From a checkpoint of a small transformer trained on Wikipedia.
Size: width 320, 4 heads of 64, MLP 1280 squared ReLU, vocabulary 2048, 24.3M parameters.
Training: a variant of Adam for these matrices, 1370M tokens, 5227 steps.
MLP neurons of a small language model. Each row is named by its layer, matrix (up: input weights) and neuron, and shows model dimensions 16-111. Each number is 500 + 25 x the weight over its row's rms, rounded and kept within 0 to 999. Numbers have three digits each.
Before each neuron's rows, "fires in" lists the words (lower case) most often at its 100 highest values on Wikipedia text that the model never trained on. A number after a token or word is its count.

fires in: "of" 29, "with" 18, "by" 14, "as" 7, "to" 5, "under" 4
L10.up1075:486526473489522519511469471534523524509518493456491495523518535503540512503513488490477554501531491498526537496509504549521511491483517492506461488492468487568486512536519528507504460502484476494514482515499469477480498521484531505497519521473528495541459512489475460512502530520532498467

fires in: "by" 40, "under" 12, "as" 5, "with" 4
L9.up599:539529492498508454504497498523501487577500535459492492491518496501507503495509496511519525459505472480512521457486500501522501528506545542500509535505485487512478485511540504525454490491491482495518521503512528449515481514533497484475517477465492489528461532470507442516509482492546489505

fires in: "the" 72, "this" 9
L9.up535:491479489512489532496512488482534529507522469518485508480538487542471507487492526504517508503514494481484508502518514514502508520567469522457523543487527496487507505484497494457516502489544468502532474493498492482511444551487527494504477507507543495485500540502497479549519519522549497469

fires in: "in" 37, "the" 13, "a" 8, "and" 5, "autonomous" 4
L9.up289:507503470492514473509509505485504520469490515465518540508514455514541512511534466521501488493513475445522531482487490507509504512505504514500500488549527499501582438547503530503529512509522483523501509469499470466493536520510526442520516486534529490530497505534476521556505467487541500528

fires in: "as" 22, "was" 10, "for" 8, "a" 7, "became" 7
L14.up479:507473516522490547499507490484533505546529535510496523520471502513496440482496481516530484528503473506480506456531530521510503541465495521508513525475516521535544554477527491538498469509516485554477539529520534489458494503497459457477435517504486508515518507495477524532476464511490434477

fires in: "is" 46, "was" 23, "are" 20, "were" 11
L11.up182:502485482496487522520475481497475514497517528489521486480535497517530443501477505477498522525547513506455529460473490548517505556518495464493466502493507515532500541535517501530534494526498509527524499501496502487521509492513503536503526503475465492503497454525530504480480499526505514500

fires in: "by" 18, "was" 15, "were" 9, "would" 6, "are" 5, "been" 5
L11.up438:480463516486466483483507478486483509550511546514545531504526500487470479494461535534521515500504499481539517492541512517505520525511488528511477480480474497554511524503491509505500475521489463514543499477467496472513541500481504554542500533498533493507518485481481497501460480480488489512

fires in: "2022" 17, "2021" 15, "2023" 13, "2024" 11
L3.up89:515518497512524462481485527488525484499488544505497472577518470530512457500488517491520534511496486497507476528485515499486478542504483488525466521524496468549530532467453499498549444505488475522477495483515481450498500516479479552480497512476447545513493459474529452513524485504518494530

fires in: "to" 32, "for" 23, "among" 6, "force" 6
L7.up345:527467478496476528544550470506498468478505524503516522478497490537514479506541498545525488458478466511521486449509464482505505506500526502522505498497487492519461543491495519498520441507508452465518511466536520497503504502502528451519536490562554486488478461530474505482479479520499475487

fires in: "with" 26, "as" 13, "at" 12, "for" 7, "by" 7
L7.up416:507507440531538506523517465459520514530558555494523481524511475523483520521497521524505505456511496459476509505500560500502479494489498522512506514473502496525487528472518491514503513478495490505522519505487506489518511521481507488510523488478536537542527481472457441516448460453493484475

fires in: "s" 36, "its" 34, "their" 9, "his" 5, "from" 4
L10.up142:503483523512488490509481495492476520561493510517474488488480523535480494515518462561508505444519549523503493528492497552548503507495518468558492487482461502523518508461532513466506472517510455515514525526494508487499501472497552495484462517498484489524505483460440449477509515518496496486

fires in: "is" 46, "islamic" 5, "island" 4, "israel" 4, "are" 4
L10.up644:490504470470488481522506486522505491470528485494516502495502431472478475488564516527506514502508496520501528504498493546531492500491477544543502496491470481516493539475518506484499464517507488502476496501506536502541496526506504522516464487501476496508524496567507501509491483561539494529

fires in: "when" 20, "while" 10, "if" 9, "though" 8, "for" 6, "of" 5
L11.up1172:522468495471485502507515463500530477555490515477502504512478526523515480511483443517514522477536528483517518471509541514494493477496551524465504486545515502582465528464498507500490483499519495489484519525533529449565456498535506500474474502542484462510533496521501490539464458511480463472

fires in: "was" 28, "and" 27, "married" 4
L9.up234:458491471520493515462490517494499508508492517503496499521473517497531474526500504525481507501453508487519518497520475514546534540544532538501471487497526485493477494535498541515540487522484525537501514508486499482524471544489501480491526549524507509490487494447521476510524421513511485539

fires in: "the" 55, "it" 11, "a" 7, "this" 4, "although" 4
L7.up91:557511505505460475528497514521471576523513528498501553513516529523503495501491503512545525476526517456497514496494488507543506495528472529523432517482501498481444518522491495489513464503508534501459483511512487507493471522477518538457514521500506523465516492471503477507496501492499478470

fires in: "for" 28, "his" 16, "the" 14
L9.up694:483445473496499477532484487446490505531534512535501463480493531512532473521504480546506523457522534500504502464509496521517491534470510536493507483509472503528483531472516528511488536495511472554519513513532502503488510516484511524517488506506486486501488500460503522482488497518481412461

fires in: "the" 27, "of" 15, "in" 13, "to" 11, "a" 5, "at" 4
L14.up878:487535482507560495513507476479535513531537536474521531517493509510510481485542424477499519522534450501490507466497524490499509448513513513501480497470471512501542492497487537523527485508534522562539519504499529464470450509488482474490474481548503469537490486505506520490504450524542478467

fires in: "the" 52, "a" 7
L10.up846:525522498489532475532536501558486498501510528494456519540481513555543487539477494523535525484525502492481517495546486494534507542522493543511497529510497502513511501517515511439484495491467504480508496556500489469508479519517512472503563500493491493521516475501483491501509503514492485486

fires in: "the" 29, "took" 16, "his" 7, "take" 6, "its" 5, "takes" 5
L14.up648:553528489527531495489508497447513526528509491504498501485498558466477506502517467513495548518513487513471500508475498480511457512518473528498490459536498491520510517477473491519527466524511476491491502512506473488485480511541505497485446483509463509513481496512486478519468529484486469450

fires in: "best" 17, "the" 15, "top" 6, "his" 6, "for" 6, "awarded" 4
L10.up732:502460511519539514493470492469528497527501478477458504516515538564487450480499515547482486472542506522501551481515470511520522512486475478505482519495500480542507524492514509494538508503524464505508530534517526517515446491484491467487508468497491468552523475485501483503516501487496483507

fires in: "to" 42, "later" 9, "began" 9, "also" 6, "then" 4, "started" 4
L9.up1261:513478434531544494493495469494503502518517508479542471551533523505497495475498499503500511505484487481510499445523455515516502457480529498487487490477463505499513447494521481524536502498502500506529505518499486480483522512480497482521499521490509499523489512470510518511502485469497440510

fires in: "of" 68, "to" 14
L10.up781:514490501470478499522511471487515507529490523481469468533503534537551520496494431518483504483513497496491512487528518475551551471497555478504492543499525502517497509521465515544535469511514456526515524485511496490548528537507506462526541530484472439530513512484498498527465443478481501472

fires in: "in" 49, "of" 10, "his" 7, "luis" 4, "literature" 4
L3.up997:507509458467504506526546452477491514535519540497502542540474472492465477523509505543500553458522485508493547505506485512504516523512444475494497525522536504512452541464497494537510502505524448533505486522499488520535521465521526521519497517510511486481498480499468487511497465467468469526

fires in: "may" 14, "can" 14, "to" 10, "cannot" 9, "not" 9, "t" 8
L7.up229:508474458497489506490489492480479528531509493537522530462512527522491484479494467521551526516506490512459522508524477500513520529477531520508454505511477499552516467507483507477499514481523517496532511487519500495483550532533476512490508523536486454480533515504507481512478491489477478485

fires in: "at" 27, "from" 10, "attend" 6, "played" 5, "a" 4, "after" 4
L10.up165:507531455563550533492506485471496510531514543479556497527522549520521506542487453469477487498504485501467493497509468514498478478498514480502529465496515507517507471491537514483527501501503557496546546518493505429509460519489500497473483496484510510559475484527482498486465477502531500491

fires in: "the" 76, "his" 16, "s" 4
L10.up417:504512513531497512474514482493526537492500495517454504492493521490480539492527489504472506464529503463495511521522513522511495517522492527518498523477487505504535544483477504486510475512498497520567530528502499510535493537482524497479504469499480511489518535508466495485498500471525459474

fires in: "to" 40, "from" 19, "through" 18, "between" 6, "for" 5
L7.up779:490476458493508504526521493492467499508509522463527506520510511518486523479511482473516548519496478499516498462531520518539525506516482491523522530495448493497523482475509519471462496496499493487467512485520511496496409486478554506467511444535506516502477530497480481541539503472545511544

fires in: "team" 25, "and" 17, "then" 15, "teams" 7, "later" 6
L7.up935:504468461506521495517536477488556482537498534489512465482593494526476471458502500497513538509497518481504499460502482516519507476501521485499490494498532494546495467541492525516518527512517482514530497493503514482545492507526485500513487526547488501534510512440511507523474501509512456484

fires in: "the" 19, "was" 11, "announced" 9, "he" 7, "gordon" 5, "a" 5
L11.up460:514530466550515530491510522546514526510524528501474526505541480507527477516469530491512497499494540481505530479523488502575500511584519529515485509487483499501473452465490523477544547511486480529534488495486485482532498514487525509515499535553470513465524498494498488506491517511532481492

fires in: "the" 16, "his" 14, "her" 10, "their" 9, "s" 4
L9.up1164:500479509552538529505506533507504500496524531473456511491532498487494475490520511537508478531501486505494514526487461523550484525582534499490490535503507504478515428486462536517496492508506461483511498497532488497510501508465476463462444482532473481502512464505508499519515471513513487508

fires in: "a" 65, "an" 10, "of" 4
L3.up232:563516499516532510515476514506503524472506505495480519507560517528486522470515546512497494484486523454481475439525478520552509516503508504536512493521516505505484501477532528510491493489490431525526506486492485484543484510535484462512516544490484536485541485468502487494468494483508479521

fires in: "the" 28, "a" 8, "its" 7, "same" 6, "an" 6, "that" 6
L9.up1018:486520466470512551472565512477536511516502505497455508472531532505504478509516522539494487488548521494511518474514470480553513461505507510499488513500521512473544455480495541512515488506520520536505535474492487498497467478523503494498451549545457490521514490504522515503471500492486490476

fires in: "the" 52, "a" 20, "an" 5
L9.up1094:497514506511551531533497490511484481493513501495526556472508484496517475498545492545519478499492475472502511535528496557497530524519501487532460494514465504537471483492507488501518508522476496480522493518503466508494493502490481463468468465534478484525515505486519475508521494537500492482

fires in: "is" 29, "was" 16, "are" 16, "as" 15, "were" 7, "be" 4
L9.up290:495462499503491534489468478513474548533505572508496466501483504496530454514504498500533523528511520531479500477525529522491547489499495535525504506511511492513498512479516510504553510490530504515521510512485539502498527459523482501513486505484451505479498477507506465509511426485531467474

fires in: "as" 38, "was" 14, "the" 12, "became" 10
L9.up177:548474486542491499530496485530561518536525526501470503516475551534476484489515532539502484512515524475509501519486489503518542509485468560587504476507541495539505455506475515523490498510479511498495539540511465503481481478469512466523426489496495500518458498491553513526535447544510494506

fires in: "which" 55, "that" 27
L7.up425:565490507513514484515485514533492513524489505503504527501537543515520470480478459503479514471501510500475545479499522522496557499498494496502540569516512494473514478497507547458527461492511488527503481437515508495474486514530525502504520513504458490502473521505479504534522499507552512521

fires in: "as" 37, "the" 18, "appointed" 8, "became" 6, "become" 5
L10.up744:527531507534511514492500508475544464483534549502443526510457510497475485499525480531533500479525493474509535513483515504504517530496473522525485506486489474511491509498476506505528484518495488517504466548502558496515467499484507453479463503487515523506466482552525486547490461506514475491

fires in: "of" 22, "in" 15, "middle" 6, "to" 5, "geothermal" 4
L9.up1132:518452519469510520498510518522472523510478472506477549486526564497491486515489458492537491510507479501458547528506521494538494512536481514464497557524492507513506507475490495509490447488489491488499536517478504499557542519520482470513486520514457480467450529543514459510481482439510523512

fires in: "second" 35, "third" 15, "next" 6, "fourth" 5
L10.up85:504530496522508529479489527527485550511527524473523530539471499452505491505514487537496550454467507495521517513535521549513566530511511523524430520514516505481513477499455454492515536526479519507524488497486471501533453498493464467470476495511487458549511512504529488518484515556517476491

fires in: "for" 28, "the" 15, "with" 11, "force" 4
L11.up53:545495450491490542498516483466517502512545476510523508502516490529471468488459515526496506453530529516503520500487520491467491472499490514536484514504506484517509506494480519512535475519510459507534523474518498488504507500507521507531449468509518507491506497480472463491521508498491468447

fires in: "the" 82
L11.up217:493491469511496497495519522532502478525499489537487508451526533521472505481509482549464526509535520488469502453505472514539487523553495527540490505494454523499488526472461498496558533508504502525507503525549514486494515515529459506466523459472473520515522487492566543509441503495523514528

fires in: "also" 24, "2022" 9, "announced" 9, "2023" 6, "2021" 6, "he" 6
L7.up794:492472444546494509492537520488548501479520514524501517480517463494495461523507473498485548467516503490520515503482471503498518538524542519531481474521442523541506524470516551504495486514510477512509482490491509493519526485462470493478512504474472539491533475520533460496512513538473457434

fires in: "the" 44, "philadelphia" 7, "cadée" 4
L9.up209:527495452493545527480523491517533523526506536498523513466470513547519487485510534524520498504517528509468496490478553503519510508510466541494442512499500510531489491502506502515502519506511496534492510505550527475470478495523561551499491477508485509522491489476564495513507500494525494477

fires in: "are" 36, "is" 22, "be" 20, "were" 4
L3.up1091:534501483540505502522476475471482479526515534483497494508509537509496497500503477476522536499544549475468536477508520525512523545480472495489427530508487487518481532467526513481527482502508506525483500510505484525494529477541491475489498469481509499487522477483505491520502483483487516502

fires in: "to" 28, "of" 23, "in" 15, "for" 8, "on" 8
L7.up1009:525462484484523529521511487485496497534498534487506515490495474504535514524515518514496522463528486472490543519489545487532525494499533497521474552488493517560452523460478517480480507517497488504496513501511506454495503494527478553497523526499501506489484487512505482517475459500508471499

fires in: "to" 23, "can" 17, "will" 10, "be" 9, "may" 8, "could" 8
L7.up1221:540461498493504507518504493455498490496507516471516483492526495501527496481483487510499515508506474503478564491524421538496494501487495552490451506494468511519523498528547475482498487503523518463469532492506528521508499488499494520536489477498476472478503471543513479485504489507470503504

fires in: "of" 34, "to" 6, "with" 5, "from" 5, "currently" 4, "joined" 4
L10.up1124:506482501470480472519479530490497541532518515470513500521521504492520458523493485516494511517520505460493506499483535531526502478492504466538485516496458475531511532510479509462497510505499504491480503514511526546519479497491549465463510527486458499537460490462494516493505457466542469517

fires in: "the" 22, "a" 18, "an" 6, "one" 4
L10.up555:529517495506535517516533497480470530497503534478521520507542500509512497514488518506502489490531499473484489493535495504546521486547509531517449531511493505537493516483479493519467461500514523487476504549545490477532455508520483501493533578560480503494541488509529519504483502520522500494

fires in: "by" 30, "of" 15, "to" 11, "from" 6, "under" 5
L10.up720:507499460495536510470483499496484506524497520484476553523501525525539507525493498517515528488474497509476501486527498494509527504520560487507502478489498499538505498509531545522492522512501473513484448517508467526483493527498514535503522477529467476486463534472489487550500507522572529441

fires in: "as" 14, "following" 10, "born" 7, "after" 7, "despite" 7, "founded" 5
L14.up863:527502435502513519499513428521541517515559493449529501556510500459554530565498524528517507483479516485514518525466515502549506511488470547506483495497524486523472519485503541511526492525518453498531469508502464468506487489509461495508480501527534516500428507450514464519510458496478498520

fires in: "he" 27, "it" 23, "was" 9, "him" 7, "they" 7
L10.up1002:509503483521487466520501527504549512528481504510531524552505472516458498533511514522454527505524484519502518462542546492535517490519491499472443507497490501507496480468522524458451521520523486485520482521483521510485522514510513524464537525506512509488463506501468476520499512581471474494

fires in: "was" 45, "is" 15, "be" 9, "were" 4
L10.up670:499482487483485454510519461454494548550520470490512498470513468497453497493481512473545521520557518504500520487488486529514516531485491496450436519515541490477460515555482482478529482511493533527499511515475484489538494502484517465474491514492490502470518530495544486515481458513471482512

fires in: "a" 43, "often" 8, "offered" 4, "an" 4
L10.up8:492475487495530523487528475473510523505504504495479523485564501515509497522562469536480485468526481501468507524526525483524498504518514479506528529491515515493536541538509544538492462512519475469521495488529468491498516478529486469490502479529485509482506494513517515496483481489533449451

fires in: "his" 23, "s" 17, "her" 10
L10.up380:502520473527537482558479483508492501502492494515533500489489502517516463528492512510489479485513500466521520495514440475515507521496497520509467518515486480568464486518521487527519523500518524500518508582498497435445515516537484506509514520513516533525462453487488472487525486491533465480

fires in: "would" 30, "will" 17, "may" 15, "can" 10, "could" 8, "men" 5
L3.up1144:515450524488512515485503490434478532506511500523518497466536510491445505471513497549515543491513474496518496484537478525497494522512483513518489522517493485502528427463501502486464508518509480469495570485478504482504484479454501522469528474508530531492520488518510464503493486522478501484

fires in: "after" 30, "that" 16, "with" 11, "following" 9, "despite" 6, "before" 4
L9.up945:508451463499470537509504490496519503511516491479514551567507458513523529530507497526472507476541486469495543505517507501534509478512504466508461450486498501504489476479502552502521490492521456518550534515475485521489428495510524488488504491526518553491484470507453498524470489502530439496

fires in: "one" 18, "continued" 11, "a" 10, "and" 7, "only" 6
L10.up689:513496443475492475512561438517479545540504498501511542502540527513498467489503502474532519511539515463486455508551487527494554505512510493483498508511506491498550508470480512508512521445498504487517511505504463492519501518518519466494539521528471522504515504476522469511545467519509484481

fires in: "for" 49, "professor" 5, "force" 5, "forest" 4, "forces" 4
L10.up1084:514508483502502525518496485458490476516501503508532503507526541545502477517492472498518527482501480507541528463490474506535514495518535485495520540518452477479500543492518510509566454511541497514510479497546540471479489516512506527457551519498482553505450518512527498515429473530526485470

fires in: "the" 35, "no" 22, "that" 5
L9.up157:493498509488478497537534507453512533543526509508504533498534508507467483481512510496484492492550491493496518460511522527542510514546512496510527493523515496472536473450466559485538487495484520504531512496515485498478482514501506505466462500559502521555494486497546491518506520514511480531

fires in: "event" 13, "final" 13, "tournament" 10, "eventually" 8, "events" 7, "competition" 6
L9.up637:519468514526549515501477464471504500515526490495498512517514539511482501546526515481491510488484570434448506509525523514499547540517519514513477523529507464469518515506569488464497487480500534517525505467498505452519514551450505498528471470486508545499519503498494490486515505499470495473

fires in: "in" 38, "of" 32, "on" 9, "for" 6, "from" 4
L10.up764:516527490502494503506483495536479481512523535451538520532510497495502492458484503521510490483526528499502527510482522505524480476497509499512547523523496481523477462509457495501534502497521505510510504543518536483526482483542512459471478520495468508523473534509490503546495509507498492514

fires in: "of" 48, "by" 24, "with" 6, "for" 6, "even" 4
L9.up1028:511489491472493507526506511508520526466504511483470464515498562478506533504541543491495493486524508478516533487530477531492467483488499524494513510488509491507483515517483534506526444520488508522520440473494485492513486503480506496517478479486551449513461508459492476524495476506514479499

fires in: "for" 59, "force" 10, "forces" 9
L11.up34:501481493497559520516540479466488494516528486487502515507514493496508492465481544469489490479501503525462533478500490506465533540521487511502486520506481483487517466555515520474556497508578463506489479491491509479478509499491571516534471489535528494512490497466505518528475519521483487463

fires in: "in" 74, "his" 4
L9.up642:542497509574498459489490494462507477461509522460526501493499526498491481534535559513493470524522481486522509513509502482533521507520539491494498488529487490552478487571533514471494546498523464518504481513488460470488486529506519472507462515520523487551468468497504537541506482494509514514

fires in: "in" 50, "tackaberry" 4, "of" 4
L9.up736:499471497487489477493520483498474512465524523474511503480498488476479472501538535518481539490542500516520481510483517501582532484491485491467514490547543494514428517558528521482553504504554483493517491553493485490501527503500512446516486522522521454537525497510483507554520473489489495496

fires in: "was" 23, "is" 18, "with" 8, "similar" 6, "are" 5
L9.up204:497449488515477520473510493475496483508485510447512510515545443509529481484540490522522518532524467503506547495505482510532524495532487505515499483497486518525494486549536539494549535527510496486511503477470497483513486554521505543499513488495470479502514526526490500493502495506554487516

fires in: "of" 48, "for" 16, "world" 5, "de" 4
L9.up813:553484471523518535504503465425486486497547524523532495508540510487501474499472485491517499458501489516523520476506503493490496484496516505537467475528530482495488486518494497505469505482501492513503511519525529493531485473504479497477527493495472506547522500486557517520510507469503524464

fires in: "to" 22, "into" 9, "in" 9, "from" 8, "cadée" 4
L11.up150:508502489481497533485504511482499517526533523477529523473498557529505500507555469498521556500488524499471494470552489514542542486478523486556537525498481489534526538503503489495544504514517528506505493486497548511509432546493531471447457551518519517512511478505476531507469481551559474486

fires in: "of" 92
L3.up457:500491490498476514523477525496531471470500501507524482469485474512493441503482502517493500472503518514516497512524497513476472482464500488502465438510474499543484509501511487442482507498521480493502470525516540506539490491527478472470538491500509468541503494467469514544473497471477477473

fires in: "the" 39, "of" 15, "at" 13, "from" 8
L11.up1197:498495515553510484491474491468547506521505565471464538512532556521492484502494479531488494453510525485497491514481460500523494455512512498532527478482428498512508478535517508509519529525471471507461541529516484517480468536518512511508500497525493493546467502454491512532493455497533466456

fires in: "its" 32, "their" 21, "his" 11, "local" 9, "a" 7, "locality" 4
L7.up783:543500492527525515537462508475534508491519546500479475459493503517469482518495475506497474503523514474498491508534455503569525512497514522537505546495487493482483502501461501499522505516499489485539538512510490488509451487464481483514474490518475487493555522499489513515487457524522461516

fires in: "it" 19, "can" 17, "will" 8, "design" 8, "would" 6
L7.up693:532507485493490540513506511507518483537475560516483502465517479499492476477481510533509516503492470504466497477497490492483542500511521471486522527470502497511493459488488517502467466457534487535495488498552457520508501493546478499520507506506459439507503487547479515524498520494510527503

fires in: "s" 29, "his" 22, "first" 13, "the" 9
L9.up723:475488461514456528490472506507490494511492521494529550504479532534512472471480518566504525464540488497445523471543492494531487523514536476493509507516492497506502494471519540514511523508509463514549494501513483502462491497488535506509528518514498539489530458493493469525547503502528502488

fires in: "in" 31, "for" 27, "of" 20, "to" 9, "on" 5
L9.up964:509456494511546507525498462505481474489493508491543515492482510484477495474482519493509491495504522498508523537486488487505515487528470468493489554486498504543478521503504520496564495514511451489530503504569528510549499519544517496560503497471468483548467431528523486459505470523505490471

fires in: "minutes" 11, "later" 10, "months" 8, "month" 7, "after" 7, "shortly" 7
L7.up1012:487487489527496487492535470483456502489510489463497520509503479441486494520503464511535488451520488491520507486539457503494470502520459542533480488504501495477480513510463492519512503470494488515518472549500512509527541500500524523538486455497480474503490492501503481560506506514510489468

fires in: "his" 23, "their" 7, "digital" 6, "based" 5, "her" 5, "its" 4
L11.up282:505470481544509504503511502419520494496541518487513537481481483504530477470523481525472495512503485501514471510480508521501473484548545552478463505461515479500543509500531478516557492495502498519540533527506480483490506471517493494500478521506480496507524509495467459491454515504517451514

fires in: "is" 36, "has" 12, "are" 11, "may" 7, "have" 5
L7.up364:497503463512455472491524490486501518489517507475532489558506478499489480516498507524466506503492535493524542501520496546527530479505479485524501494502504479579481523550489537483491472509504493498425471516478488519494515516472455526531511537523481500524536511508523491487481459528488454503

fires in: "was" 82, "is" 14
L9.up292:492434488469472483509504469493537543523490463496538506543527514483490481492497465502490553519546531495472541469522525543522528462485486540496465488523496503549542529507537499518452495525499482545511530495493476504474526526469517468527490496502454498490516507463488500499498453503495517506

fires in: "to" 29, "was" 20, "under" 13, "where" 4
L10.up518:489458462446519522481496460469496542528487484490499506503520505516535497549481528569526545517478492493504560471524510494531560461531531525491499516479474490470557447522528491550471518487475485519460505496478524493465493479496523524491498494540476496450490491488526507547448435504514500493

fires in: "2021" 14, "2022" 13, "2023" 9, "stories" 7, "acquired" 6, "2024" 5
L14.up199:483492467494517540523466478518540497523517484489521534536541507568477483474495481491494513501473490533502491474464509495491523542487486500537467516523519489528528472520453501491587476473503499516501482563537521485481482514481467477490480517492529470507476497493477477502489511527507465525

fires in: "to" 34, "of" 20, "in" 6, "for" 6
L9.up173:502457520491501546499505475523490496542495527468474494497490487511497520518472494498532509462516513504510533528521504498523505488486461510478506532496525515487454519526533505474516474485515520512457532502526510476522534535538514545497513498502458465477432512541569489486490424520502459492

fires in: "years" 25, "year" 14, "months" 8, "hours" 8, "days" 7, "month" 6
L11.up1194:482459512519484492481524467509506491518505518495496524469493539531478510499505507514510502504558465524507497523509511537508460504549527547506499476518469494492522501480481494543528504526480484504496473502480517493522508544479490516465497476535455475546496491490458489553506504472525505460

fires in: "of" 33, "wrote" 6, "in" 5, "from" 4, "often" 4
L9.up125:504495441513465532495513511479535496524508518467486489518503514539541476474511514516492538443500466518491493474484510501517508486482522495540499508519500498524509506515509564477542535524475457509465515541534538492476493499501471526477490504518479564533470491483484515504531490494522449483

fires in: "s" 37, "his" 27, "her" 12, "and" 4
L9.up928:487526468513516498518492518515464521539514527500518471463504532512509464521503512499479485499496478487523505461506533506583480509503515477463445489483532503543490516517514539482537496505517461531516491499493522452475471488494503503497501525502542526503554413541493468522488514536535503536

fires in: "the" 22, "very" 11, "s" 9, "called" 6, "my" 5
L7.up448:488498493467501492530495496465492509568514494508470518431488527472487477507529504540555482496506432467491527477513498527526523550502491493512529477491478508490531467478470513504535547507524492492488509517507480476521479505463524493486505484513518469485558504487503457498546486543479446484

fires in: "to" 50, "under" 16, "it" 12
L10.up102:500533475531497503513479501496509500551505494473528497492438519537519473536482531538484503479492497499484511469550520477531539508493476548477495519497457510491466467489508530472455519474484465470538501491500510481513484529537519521489499484524526475504456556508538497546491471523532454505

fires in: "an" 34, "a" 17, "the" 13, "another" 6, "or" 6, "and" 5
L14.up845:486528465546537493527502474493501471508500508506484530487508439509503461491520486497520490485542496500500466502526527517531524501525497487547508492512479517536503462507430498443515487521530516491532522506482495524544468486518538497520438481552455477501520510516457524477498480499517493465

fires in: "their" 19, "his" 16, "s" 13, "the" 9, "its" 9
L10.up436:508475489479537479496496451478500524525564497484507470486477518481453482496504507491510488508547519483523523517500474530559530516494562483516529513480492506489507516500485489515516505501503481521530495471514479503496518454469515513496493501540503512513533510456481472509510465522505479494

fires in: "of" 28, "that" 28, "for" 15, "source" 4, "sources" 4
L7.up87:522501489506537507525493503481508503507491553527482485472486514523471501508494504491498527496505511476487565493527524501549509476504530484479495500505489494528481486474478531533540500495551471507518527537522535501527500456534515503541506498486484525487492524527464513496489475530519466508

fires in: "most" 20, "best" 13, "top" 10, "highest" 7, "largest" 4
L7.up582:501436496472473472525547484489481499499522506471479542508474496546481485466534494478550493477534477521514529513519511515527489488522503500530498538502498464503464515501475536513505499519501434552544543532498471509526474499491453466501472471502435499497470516526508470513495503520498482521

fires in: "under" 19, "on" 12, "at" 11, "to" 7, "with" 6
L10.up431:507495456519516495464538515469487520538499488467503531532487461516486522514501532517509497508501470514478519481557524502545523488527522528499509500504503488481494496501482507492507507499488500482515481466486501474482458478523510524504493528537436479515504536455495465552535487501477504518

fires in: "its" 46, "s" 18, "their" 9, "the" 4, "original" 4
L10.up973:507512497501516526525505493466491506487518536506472536503503540524524464462494463527534530498522498497495562506499527507522526496537531498533480506514468504497462523478490469527534508500528439467493487539512490483472533486536518465506493439534495470504522479496471493523505484482487475484

fires in: "which" 28, "that" 15, "who" 7, "this" 5
L9.up610:536495496545509495509508499436511553506489500505507483440508532538485469506470509507506511462513532446537553467502531504485481526475512503496513526547513480486521503522472549490529460493486514532486515473515565514527475493492521502498492479464503552529497483491466502518510474495518506508

fires in: "at" 42, "the" 31, "from" 7
L9.up760:493520492497527501491480474486562509542504549505510486513511545469479487518513480497463548466493513512507499479517506504512518472527511467527521543504561500502491480552524519492516506487516476476478518516495497523508497505519464518466522485499526529536435529487508512514472479510542517487

fires in: "to" 81, "tower" 5
L10.up806:520483478519531469519537496492499490505505497488499494488516462531457486508547529510526523489512519522504504465492523509509527494482523527509475501486457507499494465502441521504489461451491479487513525498508517501536511479515519475491488452533517476487456527533488516536481482533537496509

fires in: "after" 17, "as" 15, "for" 9, "to" 7, "saying" 6, "like" 5
L9.up932:519483485473515528504509493517509520509507490464521529496536511463496451504526510538501505478536472485480529484498480515500507519508483482514498518495561493567527527499533513491538430500508510498500521524532487477507464502517485501517510493557493497504525523523487447556552482490480464477

fires in: "was" 58, "were" 8, "been" 6, "being" 6, "to" 4
L10.up681:504492485474495467515504462480530500543500530527468464519474463507481493488493508530505523496479477447522534497513497527491479537503499508504490500507512487523495492523463487528524508502516542556504485500489556499489521493489500456511510530495516530490494512532476533532485465516478493486